{"rope_fraction": 1.0, "bias": "none", "tie_embeddings": false, "init": "trunc"}
MLP neurons of a small language model. Each row is named by its layer, matrix (gate and up: input weights; down: output weights) and neuron, and shows model dimensions 96-191. Each number is 500 + 40 x the weight over its row's rms, rounded and kept within 0 to 999. Numbers have three digits each. A neuron's up and down rows have the sign that makes its largest values positive.
Before each neuron's rows, "fires on" lists the tokens most often at its 100 highest values on Wikipedia text that the model never trained on. A number after a token or word is its count.

fires on: " $" 25, " ." 13, "." 13, "_" 9, " Mc" 6, " it" 6
L7.gate494:512512558565502523474496537497526486490473459539552512498569490541559459478505521393500536586533486532509532413504496509523470514447486462543518545540527492459494453527418547501520499499536500559509514499467498544560429523519448540435437503471552489456483492479502510454436430536555470530
L7.up494:496494534557492458512539573552443423557505486474487385505527475553570445585541488450483479545564483540433524495576502448504559574528533480587446529516496476516508501473487479445394558558524479450515506493483489498486562436477488507489502471531492485468535477453452527479456430543525479447
L7.down494:512533481505499524509547468490462539498454581595531470476538552557498518499509519453574485554531454511544470535501545595560483500480474548572520543526519500515461528499472526548556519464490519457485519403470454535421528455494498482410440577522488455464528547460475450534544455556538467494

fires on: " |" 69, "|" 31
L6.gate673:467515529501444434461484493443527507552485466527509432457627488511474523490525565539497562600472481526515466487471495500566535486526441518494445521421454564537501482503508507457542475493449514555500584486463510490531453448509438403500522494498448581554539472490490473557440449452481523481
L6.up673:420451484438499536518434538525536522495541534506475438429531507436517490498499486455555513555505485541473492482426509497525523519463423518485454499503522493478524512473469458494496496497449526506531495508548510529500401506514560487544461481551480484538498529500503510434439424477478541516
L6.down673:532461471514535487485459480471561499474522498533544432465456467503447449498493511457459445489466434442463493467512533551481563493458515550472540536496513487507522499506534432499585498524545500478474510527507506404493495496472495534531450567470462475571477538486418502504561509477450556481

fires on: " they" 26, "s" 20, " and" 13, " They" 6, " images" 4
L7.gate109:494508497515526446521510488449567505544473489594508488485525488588460549525496480525526424451491537546600543488458589515536536524419514438533504482506495496445570493502467509508492481483494475562462428477524458527538579534469486503512488499522422548525563519437477476473525521454577408489
L7.up109:491549393509517462496486540430566525520465502519477508490441544555466562467461492536495426470617486500569515440468505508574513509464513460514441449569544464458493483513461529475543467417500415566445474480469514442477475490513526589480508496540445495485504515494482460477489533477558456455
L7.down109:502539532470500498526527468458562530522539479514541476514487509527496487511456457525543435505519553516478536503484593589519524578434483514571495545525470449497478531482527524505464509420525430550522500469476458571456538560487540525548543471455470548525507458436531482528534545462505450434

fires on: "|" 50, " |" 34, "-" 16
L2.gate623:467494578469496588492491476480528406500574497521497510492544518511582489458534514500392487553485477444514502485456453458496447541493463518463552494507491452502394502493490651529584464482489449512464515496505539485510461429455438458557456515459467489511497529532548457524484438519490504530
L2.up623:531513565534538532485523504461534450525557556565550452443532539555466475517457529556430542532425484482490407544479532475516457522437512506465519511498488479441399539471492616502458519437514474508433508528554488511518488493437421406504540503507509535531507522550476445569451450457510578532
L2.down623:563516490484512570530464501542412533428530490534421429475452492507442436516474447538552595522486465428546484475501549466516444458481436463523516479510488518502486424473560491495452532502494480451521527488479538507503491482506529502525514440523522545548508476448483522464502462587492548472

fires on: " (" 43, " |" 9, " short" 7, "|" 5, "ift" 4, "\n" 4
L11.gate525:562488427497518528521570557543461549461471452450500494534463453504493507539496474504453480459550488541475465453493457545495495462473502508528465463505532526511524471559426495565553500454475513453492503487459429463562442539558521516581449432488570513492535512485535532432609557533485475536
L11.up525:444572444623550527441537504473540534578457540463517512442450509501570486489383464443497544549508518462538518453490539545550517477508512510529470483552493476467478464531533529470565556470468420466472495451538524502545459514556533542500460460472549525497414565483449526485550517513556573466
L11.down525:464482485502530528440535523542508503542489524536552562457473475464499451421516549493530458511428532498483549508505511501535475501479541561501437445472496462505476546490445427482548516537491452428501520473513531473509531495451529525451465561448503567422546573497545475518516524500517518504

fires on: "|" 100
L2.gate79:522452478457510438472462455445530511533440479505515508495496543496542519525551531512464569552511525490457537478509484566547538538472510550476480532549505431611518539550464524473525435515524477474440585513509484536494450500520535468477480537512444583513499544458472541469487460500453495474
L2.up79:519489451525517514500488503533508479494487443475475493489477534466428521522489529428402503602495560471483503436494498499543476486432545558529538547497521488469561464539492494466543490500556524514491449539543493478520510498544557438474517483530463515481544528520554476520484509485530566545
L2.down79:475483518434495478459448454538472576468505516476501473554563470504495517515545467574507462508462513580491505479457513514577565489557552602509524547502471514521492522526461490460510486538490501533499554453482558512369458533537463485467564494558464525502542505479514539536431489477492456584

fires on: " was" 27, ":" 21, " is" 17, " were" 12, " to" 12, " after" 5
L5.gate616:525500492547481549497587450446481491527562457529459427542466502567544461618489557488545476521498489490465451494355523459468469438491486485525473452489545420491584489472434485543502494508491463544462439524482457470524484467474499476482459498447519513559490484519439500438550478500556471465
L5.up616:612451488512514513515500470548489493462513496493466497505512484568492486529543548547499483504455544550614365478503500465410546503543509477485482489486435425546507579510521594478449537543474487540525477480449485541539511531492558488510546437528543500474461478497478490460473475497470436493
L5.down616:531552466555498517579487452489457505471511444533510511492442574470483469551470524539513563532398504534510524502471478573468488496554459477442510498516546434502444507450552529474469523510538451530496505441528549550469486510469485475529438554543528591523569496509512519558469523471495555521

fires on: " |" 29, "-" 21, " –" 14, ":" 12, " " 8, "." 7
L9.gate670:519468495527524495468465467517511486512472508582520493447518513409421554454471440509604530508509497546513426498464482478469446444516404480556485467496533589459399461423506504527527558471573594481533543488516462497495529517492527496492400380469484539530516554403472493487447539486519507548
L9.up670:495524545533458472522512450537516443493483460541517462533584522482536483489503514515518523506544487482462521481441587557527598561478512488456494448495447477503497529535517505506529508473469528469535501515482543509557557638511514429509458432497533577487488451547418534446468512522463482552
L9.down670:519558491470538588481541476480544469493474490411531567547493399492457496470518552515464438540452534569493480554472503538507558528465476541518519548518498555513530568476507486543451497514504459533555501472545547485475490488511514428521504592515512468513470393549529525528502465538469500507

fires on: "=" 100
L2.gate348:491546495478517548484524441497491548588452502503532425497482462454460504576393480516480467491482530424498486501519528483520524516425508548463484437524511546467434532485410513503505533541478536439510499471480432492486497523497477475377577551496482494370536511479551475538431502491457558451
L2.up348:499481458487542559554568492468485495475478457515483464509496537470454516576479465539553451463507475514547541440435525555498535427452502490454511480548483555524483481479413445521443504568457572439558487546493462483492471529545455537501588539504499464451517495480560480518415549497488463450
L2.down348:546530565501573505517469472439447469526423475563499498517447585489498536609506489467596483515455474588479523540405552520542553452536489439509514571438549498514447489570464499495479503528583498499504553566395584490454501511574440463538504503520556506522493542517508502441497462430467432484

fires on: "-" 18, "9" 15, "4" 6, "2" 5, "800" 4, " May" 4
L4.gate103:508514533551489525499505518493479511524465517449460591480532502500514506465450517501472528487425483478526456507477610417524512517490471416480542535456504542560506508548493466472555481475492475505567571472504534483532521492544579525518533467524472422498478512604516529514481515474554479456
L4.up103:502457499456480511485457520494470499469502495444462532551540417459483478533538495488488606479497500509464469440440506514472444505543550488512540547463550553524545531472433540554574534456456467557540458468453532543525499468517481513469551511498510451468530484616531415425581515458515535460
L4.down103:493460483475512552423532489427593492474454533499529548515438380610477482518507473486484470547462495508510454448444513534399509528557494507502531523525502499497536535477514563490460540491501473528510535519543441495525586480448456556512492544503507514564490490551551502527557411510483491479

fires on: " C" 33, "C" 21, " conf" 8
L7.gate327:487496449514536450433421463501498486533521500463499541558466489483547505506536502507579452479451578529514485454506459518549538498483453485461513553522527452413466470527413552506503532510525434494494525508587483529484500470457486511490510448511547536463533544523521492476539431545483476543
L7.up327:435482455543466439480548459517501528497477447517533459564497462515461433530539590536524485495497480541536467520546543501546545467460473535442422465493544461481476475537479540491450476558497507466493535536499526513545459487498474483428498506492455535486562510561474446487495563499519544420
L7.down327:591451464441478579556517481465424486550503536504515481500479461462532406525564486463489503454535440466530530529562541453572539516539521550449441537518486474475482566607482490519523494422429520501491528550445505540470518479492455491524498503456473451556586539382437501530420453474529491503

fires on: "|" 76, " from" 9, " were" 7
L4.gate269:486564555435498570551541499451471522475548471457461562503524488483535426506525444530497523533468483511459457504514524506519471544512422524516493448455493554510478525443460497479487563487520507534497437453541508504484398483488494511496510524482510605483466467445530521527473443521478551513
L4.up269:532517427521512462458460517481544494505511497474424520406472511484530540609540508498506517542517508497653477483539505544537499571530512457498526545528452532570550477509452485504477563533435491513484483440498498481452472509460509539503566451522476568508427512468502471520483527549462548486
L4.down269:473554499513486522540512518516510516512548501520496505464479465438486487509537463570443491535467535504525477486503508531417448507505444489524458442407452489574448476453443548495484617488476470574507506492490484510505575423471478442477466519503495600498480496479475466468477579504455510507

fires on: "." 34, " ." 24, "inc" 9, " GK" 7, "ce" 5, "Music" 4
L4.gate127:528484500502520442524530464517551508516542471492559483426531487514485463468454544488509439530531502448462492430445487553549485515472494437473516452491465542511446491419462588519437533443528493469551517442513470567445508507500427511437519497566561438493447498527494499528556494496451492456
L4.up127:493446544529562461525459502475484529471501493513459424487495560523544539540452520480483485476485460456478538507472439465466536505570550513491507508570470537539433484494466429486448470472479472489524487491474529485435593476405481507528510563541443429546517504508462506502542430522505575500
L4.down127:531476477559511498544493494513467574567522484480518509440555455546520499538478474514516465531513473517570526509503484536531494514510530491523534488472597467508513492506506404566387489504410500497533485445468520484600520515554442524437486519526475418460496532466456561479492526477522531504

fires on: " and" 93, " or" 6
L5.gate383:577494440518556520522479524536505540469571564512491558542502483484458460464593416584527438490539456515496527506498469547486530466442428457510500431557488522449499511481555465533536534437494458501527502477526560487502482489516551485488485460568494484483511511581594509479464480495510548552
L5.up383:487507480608568493480517553498502485541586540488536491509519522486504430487477439523513488566495533490589549481512516442567488415450517459495492482564509471508442484520507486494541530553473489590605506543474546476489535575451504558508528486515484536464483552469580477518399568459544514553
L5.down383:432464539510564490487452543468522488496380491545547512553527466505501462441441464467477501487450425537546550518475494453557493443555510545566485540471507477564474481475499525540455427514533480522503545459412398546435484529527496485468493588537524405523471564565513462521555524544417426480

fires on: "\n" 97
L9.gate554:493489449503473489471528502524467474475421436537458466532511556493502389539529457504524577489550509581493455532461436483565500517580400542567508442599559496549503512539471421429473540507412473487436525429480532529515482524475475528496498437592452567535578479504435458530477498445509504529
L9.up554:478473494469503482546502536543527496517443454468531520491464518470573455479488485506490527547500546538488534453514434454531503511464449588474483506546539514519535477541536501425499482517456495456513386476547514540586489530448493558480485426529550479434495488545457531526518548488453528477
L9.down554:522425443478508458453571545510476493472423513509469509488536579516498421503504472502514541444489493536513456533519525500510522466556479556535461488563562529525502530484416499483502481524479498485417490440517524464502495479438475549513491520515493546495636533532549520540499566466520505520

fires on: "|" 56, "-" 44
L2.gate140:575544477571510529496478530504484453505446515483502530523445478493573428514513493552503496505497496507493498430531552476491505529574506441550522530514427562522446454387447543529501542521476454545461518435547452484538502478475509472420483533558446530485543502557471448450449408537497494520
L2.up140:505462485476452543487492504434450478462517536547443503499509441577492523516507504492470485485544458440507433502479589495518473492505442532499504487461464475528363503443524541484472505506485516515496473555509481559486525517524463497511515474481491513539535515512530461533363462529499559506
L2.down140:510511504588469466521508518503428505455506585462389498468528519538441460600498530544548616461416458472523472447449521464493455519479515433492467525516465446491497478489481513549404512456490481470496467417513475468509543520536482553452485456463538505534468413551513459476492432534441536508

fires on: " |" 47, ":" 19, "|" 17, "." 6
L9.gate682:485527499556481510530524478517455467500547515468553506540511520415527448433536504505461536575575491470492455504489531571476533458476517447438569467464479580497483501409413512483488467519506575522519495506512454458495513489464455570514441458430453523494485608502472477473529512432393530433
L9.up682:426479522504509472475507433535574462432421570498486456511525523560433499489522511530548554519514494528459423452505524462515510522483450488472502521501413402505501457461474413483522519459516582481497512534534494582437526497489497493545480481553561531528528491572532547514521493552488492481
L9.down682:505466541486570478531438566478506558604387443454529540547508434522551548456490490504497457548491513515544538503452600543543476488438446452558477471516523429482453414465509456508500500552500509479502450485522516470578506500495494490510471455508539475507478454416466464466560492468513446462

fires on: "|" 74
L9.gate577:494483546452546551520494546438498561475498497539534491477509479482565451462508471496480458459425529480445545469530527569565504520406441516534470469474444552479474480450463500537520538454575488529460480478515535526495465512509484521362509540491508487477534554558506472567487503498485552584
L9.up577:563527504498499488477506492471524415447485533514461504553520600519539520543489545546432469480487489492472415572524524497566456519493499454442517491452534556435507516455439569511456513505506473503560443453426512478444474538428495499454577499566535539469440494543587452478498547486476509440
L9.down577:581465542483501530499536535454455458533532508519551573477516520483432445435526520449467568519532524493527521491474518544520545544437546466468441489432496511557551492490451430509497467434422493576529464575526579485527461542484482576375464556473417530578476497489525506464504480513539553443

fires on: "\n" 14, " which" 9, " The" 9, " as" 8, " gra" 7, " This" 5
L7.gate14:467579520518500464489462470492488528487462500510506483482502544561472452478463540470430491481542490470475547495484543498529504528529448480528466535599554535568518520528483484428494557530478410457527491452459454532491504536490538479494402521519459531413515513458550455544555515492565536554
L7.up14:492510491524484489443529501472503569454576508477473517511483461531501475534520464445477550545429568485450500501489482485589551559489464478439506497488455468547484473523497475579494509537468538401460481465492482489477513503521494537522570447592551456449541470505491508492431541527466560497
L7.down14:458461523496419528459537400449511496509508543488470506544529514540538559501514526521503513560475559502488513440525530522495400439456500488435527516561516492497504579552404448515575419527520485523480522496487501511510561531447550588503438448476458469502486552514496459485495433426487556546

fires on: "|" 22, "-" 18, " and" 13, "," 9, " had" 7, " to" 6
L5.gate462:533513493563534513497493499561539549497581487493563517461579497444566481561483496597562436562489532503511417564467458409520538532548500466516589471520475545498543431494493527484519510507489452542550540447518527513519493440570495438466523416473527495442491410542496516506514509504460463465
L5.up462:490484519436522470484542518513509527452522517491497549499485410456450517468424462498543500527477488471508500499402568470476474537501526417594434473544499537529548388524462452446459474496417515446441567537568540479499401504428570573494543480416496503473485481559508470531480544521475513446
L5.down462:553528528473468491438502514519479516496478501457476580446425401485443420477523488487402422444515413464458519514488607561496488502447505446486503528527529478520496522480539500496467480459460515473467512523423550519417489484476510572480483544558496491517509566536415507484407458483463474522

fires on: "|" 51, " |" 23, "-" 7
L11.gate549:479501452458512466488478475531422490403542400501448450524455547466479506493485582495511500486474539502461453478476444526504476505471552504497510476523468470538478495487482554530544532468514540515470501497489501535466525572456488440543478555451515526467499446517522466533532436480520498546
L11.up549:514563458506489473540527537504529563500534495483479552523602512429501514478533519472488532474467502495453521462509561605456550512582519454516535503526500500438487497472548559481507547494566521534539517488625539530558503467569559485476485515492537509455486531557529490513471538486505547517
L11.down549:472540450491495501471421483536525503542530503510545478461529538495501515506517493554497438498434490509536508475536497492488445499513428544445445514515505492496516487506485456451510495513467488474563475528442476523367600453608427546492499466556481460424479567463480506468405535512418489532

fires on: " fa" 28, " Fa" 26, " Fu" 16, " too" 7, " Fra" 5
L2.gate219:480454518463458445500595541532465475546456551558468503507497516446532461524434557487463486428477417489505456503569429538523562450553474552474466467434500457475443552528467496517483514386544482522559511532587489521467483436499419431420524626504463501492566472488479488501521528444430475535
L2.up219:479541503565487600489506598455551388497493541512453491564540523488561558428491452518563513451513511458526449477519545435486568481453593474511519471477509422505512517584499515470484516531487539493517549454548533553431502543517514469470532522497543462498476517550543547457522496490498456511
L2.down219:483514479500470456461514503439490464495447532537490516460588552503492517469492505455492547484525431500491451513584568566487553486502486479551484425526550485485479536481500529511465519493553484502524517506527516572514502482510522484415501585531475470465515544517484469455448580558402535520

fires on: " |" 100
L6.gate29:473547496557459521448477445491499509453471481546499446404537513590465506537555563506467548504449531484511417445514478484468518583528452522501474491481529527496405527500401508451487515451498481519478497526492574479518475502455465473527486494504463498570490497525462498564513469539459570483
L6.up29:486433541482459508489518439512518487536455533554545498517561523447459476462528580488420472542452450500440465481605511483498459483502539490439476539467456556522495467548397464492539515505523458507477487535494493496498475517455494455484505490444443564487524532512511538542489455498473501423
L6.down29:585469474541462506525466463529454524510451512488426462530495490518491402519427551430437492515511467489536499477552554480504388481442494530455509477522464422523457480515528478464576491567555454435422488500564531488502539465511514445509465477564454568548481556447489527471436568487517470480

fires on: " to" 24, "-" 22, ":" 19, "\\" 12, " from" 6, " of" 5
L6.gate491:520535478556492510485504486435574486520471409536508551530516539463600533447467531494521496499476529536478450515533528534471528445497489441500524560486525519542436430427475517515506500511521526571459395487432480551486458544503544539480459575450522512473435491508519532533479523449536526536
L6.up491:591526477512460437531459520455476408503476424484544471431532537544553545464401493551515544432536469475483519530417495461515477540543483509514459488509528517480571553465516476510477480481562467515527474502484496508452449502492539444447450461476505623445513484513432525494541425506487504482
L6.down491:480513545512553501552515531534542552548538520428454488469506453583448516495517530502512504395599547532501485542489487518430519515521446469500513513490485495513568586511553444438478456502481449497508542518478513496529505478460516494475492485484553456476491532486490597421457490534451530507

fires on: " and" 96, "," 4
L6.gate469:503483417532540523518554487506491504417543515519489536532532495481445520481454460533547507427545512536425532515483530548568507490440441527507496504481523533506465550506474486581454481505478511489528455442484473516487492503579540592466474486555487463454528534569555505498430538478540485497
L6.up469:534448515532453460522514536560506530505564450559454470466486522496478496462507423492503451500588475499531539496487565466556548504484523485554480526505463447492490454502504527512575492488496471529584414481524550450501472425536515523476474450567472513494555505427511519554546523562498498473
L6.down469:449546496478504568466513503505523518493476545502524534513477457489538515536489485488515457428472552498551505441477528523562526593490517492569455531531485468460501432477560566453494525488544464555452511428507475556560483553528443478504506524502495501534531499521513489523470565443462520472

fires on: " |" 86, ":" 14
L7.gate616:524567545571464497493578408500535502463466545623534527433569526498411378504484523489492528560535425530497424489498572495488509535500486470453526490482462565518456475504402486494461526532494535451499533552598441535517458490529461447530486462561449496525548466504459565498468539493468452515
L7.up616:508560513545462496472582433458541494512455535618512453523535493517488440540439529546501528562490401480509491434563567478513580493543457533492505494421484506568508496521485458524486563516507531520474491542597499504532481498474503458517487430428534525556546443399449524488479482579500541456
L7.down616:523442466448489452532432500464569474507517483528546401493516469548486538559522508517473531489479460401497433492452501515531508565456493460462502507525530499492559444505549567533496495544450524510481547493525538412506535495538507512497467532451547485550427470506500481517538534528444513507

fires on: " inter" 30, " pre" 12, " ex" 10, " dis" 10, " par" 7, " super" 5
L2.gate213:576505476536530481475502527533502483522530521514589520455485470501550471475575528501497441488457473500446449504481528489545508492485524552537445496488497546498565487506417448486543534499535501491477498503571490458532503443541521521453496481529492509457515488512531485470566496494555554441
L2.up213:527495525517522504468469500556458534531497549500529528456540494515560475473546476491524499472442503440505517485480516475604497516449462549492482528477496510483520480487545415423510459528551510496494501432559492531572561372479490534542522525508595508499526520527512509529540477471557499476
L2.down213:461496550519555515492499494545503472559513488540556580495505500495647506532505528469504531528484495515515474579485528486522504514480502467514489567474457538490495422462490474510590482492599462507468481525525504467564538449556542517429571567454535488507492492516470498494589483531547514500

fires on: " and" 88
L9.gate671:525529502491550467462511542527521492456503540491485478546539470498465543464470470544510531516536496472501531465472562496607471492412470601466491517517523398407515519539501471632481517501469465490484493519470483513455502427451521567535472531524514554527497468524514398473533502506464493443
L9.up671:560424491518513407514526548479418462473537468572446511431478590519479529456528477454527504489490503491462525526472528516498541565524443503534521519584486486431487498569508545528509500504479501502484443499523572518524531426503430519419398487557496598586471440444519544528487564450530535552
L9.down671:536523444479518549550431483490506503500518445458620463541504454527511519433577479478472543513439479549469495500543403453451462571523461532505501483554487458564481453461510471485495474476466519506529549522551462526578519555512466449531493465519535551410466537559480481492436467449464529473

fires on: " |" 69, ";" 29
L9.gate190:548450566524540472521513493523503491467488508551492431409490466529440470622481515553506497520540402471516466551503471473542500507485523591506532509450462530514502433491400459526536532511578535494506518484502469453454454474518537453557464467552458575537521472540481589500455493496486536496
L9.up190:527452558563514487523487423491563446522450537568519513495530536469445458533488457528535535537501392522537526517540502476499526476584463535528465480502433420533543504557390511508484522489540508471501424531534486454510544500535513529493476507573503571490515523499521506494488551483506488452
L9.down190:498566462516484495539423499542451510545502493379479529503516443504523521483482540415512498548473498555553522503483434461537462460493552529468497484545523529455479505536541509509447519532556509438487482531495538492543484514519491530450477547498476512513565469442492527474538466460539507468

fires on: "|" 52, " |" 46
L6.gate351:501486509480483449534481455471521489534515445518541476484492534482497444491453520554524435492440500502437497503514498504429501622534477503489500464444487464487427471494463565489458512531474537547482470474492559562466427488536519495490481462421444496428487432472504469501596451480431550492
L6.up351:484473497540566614454481527546456519511500523486474495440466446429442526471534519461544484553487530447476463482419559422466539495451527528523462472480518511584497504559386469513509439450510500478478504539500489443533517507468489464418546497478622481529496542560510516562532507495483594527
L6.down351:486551501523541551489459519500502530526516459521523501525486550486441438512531509463533535497482520411454428504506495461404531454511501494471453473471469549545536517471407466458442440516463523448487636451520516562497504536490445496457537507488465514538530470508512498512487516593505576585

fires on: " |" 37, ";" 30, "-" 11, "|" 11, "=" 8
L11.gate132:420461530498520523509550471546484566509531522494561531525508485472510458531457457488560499439477402530491462526457445554509577571585478524511502487443509509473471489484576475534481540442529498421486537508529484577523473530514545513496496468498475499576534473531471494521449442555526495506
L11.up132:504514478595511493470464495543530450512445510532597467510555460497491489541559489506542472523535517513583536514482480505446503553519530542490493475431478552535505482522501532496484501534495449468545520480485559490521589557472468411443419455552508556561476497552574420501501515512409569538
L11.down132:524455566446493530541524505486487482533569495474474490504436519522533513592519486454500584481487494464541469580451501494456562505461502460456461506568500512491518527506452545545525477429471478506515560427463517454506512505513489538458530501492518444455552463500533476510457504500493533548

fires on: "C" 16, "E" 12, "N" 12, "W" 6, "L" 6, "F" 6
L4.gate146:425495467523454507450493529462364493568544515481496498529534550469538546498434484557538490472512457504520532556481471522491474535492486578533467533462580462471473455557480601529515481502469519502538489515511570505557454485482485525545574481523533522492538492498523531499444452518479473480
L4.up146:533465490471456417486519465480493493547541503469502496586495479539490548511504493561463520582487535561561488461461486563452486483482458640485498478503468448490437512548472521552504557553547447493465539532471487476544491489448425512439565439476521521451518509456510496490482489517505529451
L4.down146:584490516479461495453450457509497484537539498546456471498485483540501483514440525494403489425615505523490534484508581546465496547472552491475514526522522506628563452523505492474541483506538514467438469488460475518506459510520479466538437533440467563511465523483508537527513475481509431457

fires on: "=" 54, "." 19, " due" 13
L5.gate686:495481492461484459558463529493495483461469562505481492543450456501476588557501492547518441474532543475555535499496459491497466519469451521442520437539506572494426465546533543549473526452534499510463480454489415480497474555501472437459531493554504537433579467493414559547482536496432486500
L5.up686:491566521456508498494523491504447533500523496495452536477498474532422507576528429490481440505425501497463542532433502568463502485445558506511496471450510493501466454571467491490473478518516552463527512540498509513540491496574520480441524462550507486367527485508498450452514480513530495448
L5.down686:487486515505460572534470435524479451528565561575455488534456473509459486554545480433534495466477489576448552515497548539466513417530503464479510438497505498539474479490433395463513565456481530502508465509484544447490495538590534525495537514474555532443476470492527478460512425486472443491

fires on: "." 49, "\n\n" 19, "-" 9, " A" 5, "i" 4
L9.gate292:489492468567465465505535452515466543521580540521449520550487524509539499427522502534544515506530478459512484512517601505493482449490525544487489518552447565526486467445561476519490484520546469571487458504489511510533515517509457530489539541569517585533450590479534513483532558547463513500
L9.up292:508450423519515504458493537492510463469471525529493477503569502475504430493408470508541566464469521508503463470422574537476410561471522475542477417473569472443462535476559515519420537493513503498441545520500479460463492562536515551536528490496518527505560567488470561471507581448443552462
L9.down292:480527511494499492509511466487476472500470531557515491542457519493552513503514499488536531584467501428595507477549472487549469521507473504491507461494501543479463461490478401448505545491553532456464506596488553541482544520559497501558482514511449528603524461466533497521499468546548508522

fires on: "C" 66, " C" 23, "V" 5
L4.gate588:441559514564449502529480461482450389551518491466435512492525447531510496480550462579504511469503421508531433538438540523479563493459536467501454515515498523450519522521506507491561532518559527469534478512480522509485464499530473533534547419527496541491550512506522533561501443502511489435
L4.up588:421438505541514475445556455554524502497477430477538549541556484536509444474525483509432491521497427433466518485522445559479502499516444475480539558480531553481511513511494522431462529562464530548492515485503540521548455462540466532453493479509522506500446505539472491479481481494481468392
L4.down588:498461555399492567556525504508492423534511586492479579509499476496474537540461413500477567508557508531471543493462493491553502493541458495493446457519505518477556458575499526530557524505533489488498508491458518524437543542462454503609521413538526514441532543494461449488517498503493505566

fires on: " |" 54, " he" 23, " first" 13, " released" 7
L2.gate359:506509558508430513506481444497513434527532500508516485500594506532530552485498523470467505567495469398474515523408473539474528460532512498482544516499532544449410560473489556493529520517523449533461448459486497502460440458489509483545515545411524390551475462587493516485522465525525509487
L2.up359:547511632498446507473415496538537481503544511466493410516486494570469512553496562509448497487485435457486505494467474577445548485463530516447528489510486504490402496453475561563516482524525457521524484479471548499508475489481435463493495457517513514473513470529471527514535513471464491566
L2.down359:471510444482460583540520426490469534495535561530420465511401484442468468457510482486503524535556544471523439487549513461474396499510460479452504504479447437545499423407502549471505503497505485501474463492459430494499514491480492446473447468530416564475502538448449470573421526432545462486

fires on: " |" 78, " acc" 5
L7.gate556:479452483517539454457501532494515509538512504541559466551544531523552524466490464506471489544489492491530416507525518497485518436459425520390483503518477478507451522507443514454523560478457463426479475529454451486416409563529494477521523438474428488545526468501488467498474492474511498517
L7.up556:458507502476548486483501446556544479500438494547534441492529566598457481470520453443475470474587430562461521482546487455522566504561499483555540506497510549449518499502491423521545508453473504505475540533491514463495521547477552444475417535479443567495510408443542580508484412551493492500
L7.down556:486466433440557473529484555468567467453509435521562507454518507485484483526503510476518571477442519519619565505471485490445520527502512500510521449540486478519500475509499518560510531533531469539394500502541441486541535499487519521513532464439542511487498563560481485455535518551508538478

fires on: " fa" 27, " Fa" 24, " No" 10, "act" 5, "No" 5
L4.gate180:506551533447467509508550506507497535477494562512504511526486460449503541558528506528437552435551496449519470522507532528420512456487486483517466445481529438518531544455582526433469446470533528473560542408510513473505531471522528440528468486507439450421458527488480537446480520475525545460
L4.up180:484499451492507494494507512447534440477501510503472485530503503463522514508512504545531509474567538528543493576429387491494486531556520514489561422486512482487451521550517530560540558508478542395451496441549472448416423499498575480518515542466466504504505506491465528515464485477493497494
L4.down180:523475423551428513570503549368508465424500551488547502481523559497450555526531501471500515493544472471523505507503468442456485505490487531548447520525526434479505491526558541581497471467508506406566522532529468511501520491554480504508457465531499502495472518467523448433467518479499473485

fires on: "n" 21, "l" 15, "L" 14, " graph" 9, " F" 8, " Bra" 8
L5.gate477:522413511507477511468524542557489495463475501427485592441551455568467547553534494453466446544525474399526482464476526526471519549473487561547426467455470526527542506452641521482471488427572462523500571488486427477498554493480446467495501509493493543396551550524535570524513494503478498475
L5.up477:480554452529475578572503510447499493470517478520509493503496573459480561547484500519471468482617543446479381509476480578535555506500465482444492490484534519494541472443502538428491476469481518497505508475522528493509442483556499542499521495598538501464551524479468530493483528547514603513
L5.down477:511473497537469555466483498470449407489404539492521495512494512462486534455466428452453452568559483542524448420566449512511496521503538504535473551532480493490466538457557474482490536553437517550522502507514558482494545508458436464477595596569525500492516403526569548537512513504520511535

fires on: "|" 22, "-" 21, " to" 14, " p" 9
L9.gate484:508530547525495467543461528489474481469499499547581449486436430518437556515484536536463452465476444476485496452497527501512493560485506477517526534444549544532501448577503434453486567528478487436477502540567498563520512453500507514545536503463424524424460523551450569536562423446424521492
L9.up484:555518473469548501559470542501451491518481536510477461468468515433500595504503510535491458437503516538469512408433557433504540516517468523583529480569482495523470432496533462520460632478436592567472511507491435538489519550489516450505527485522505536463481508516501550546402510545509520505
L9.down484:422460521504490531529442513495457468476545542515473575561484518514470454496530497520479507457535534495486511533543501519424547531453474535435502508479426495539544474551395556533536556555517420481520533559595538491510521502520490515523555508493467502533485486511439574510541557530543432524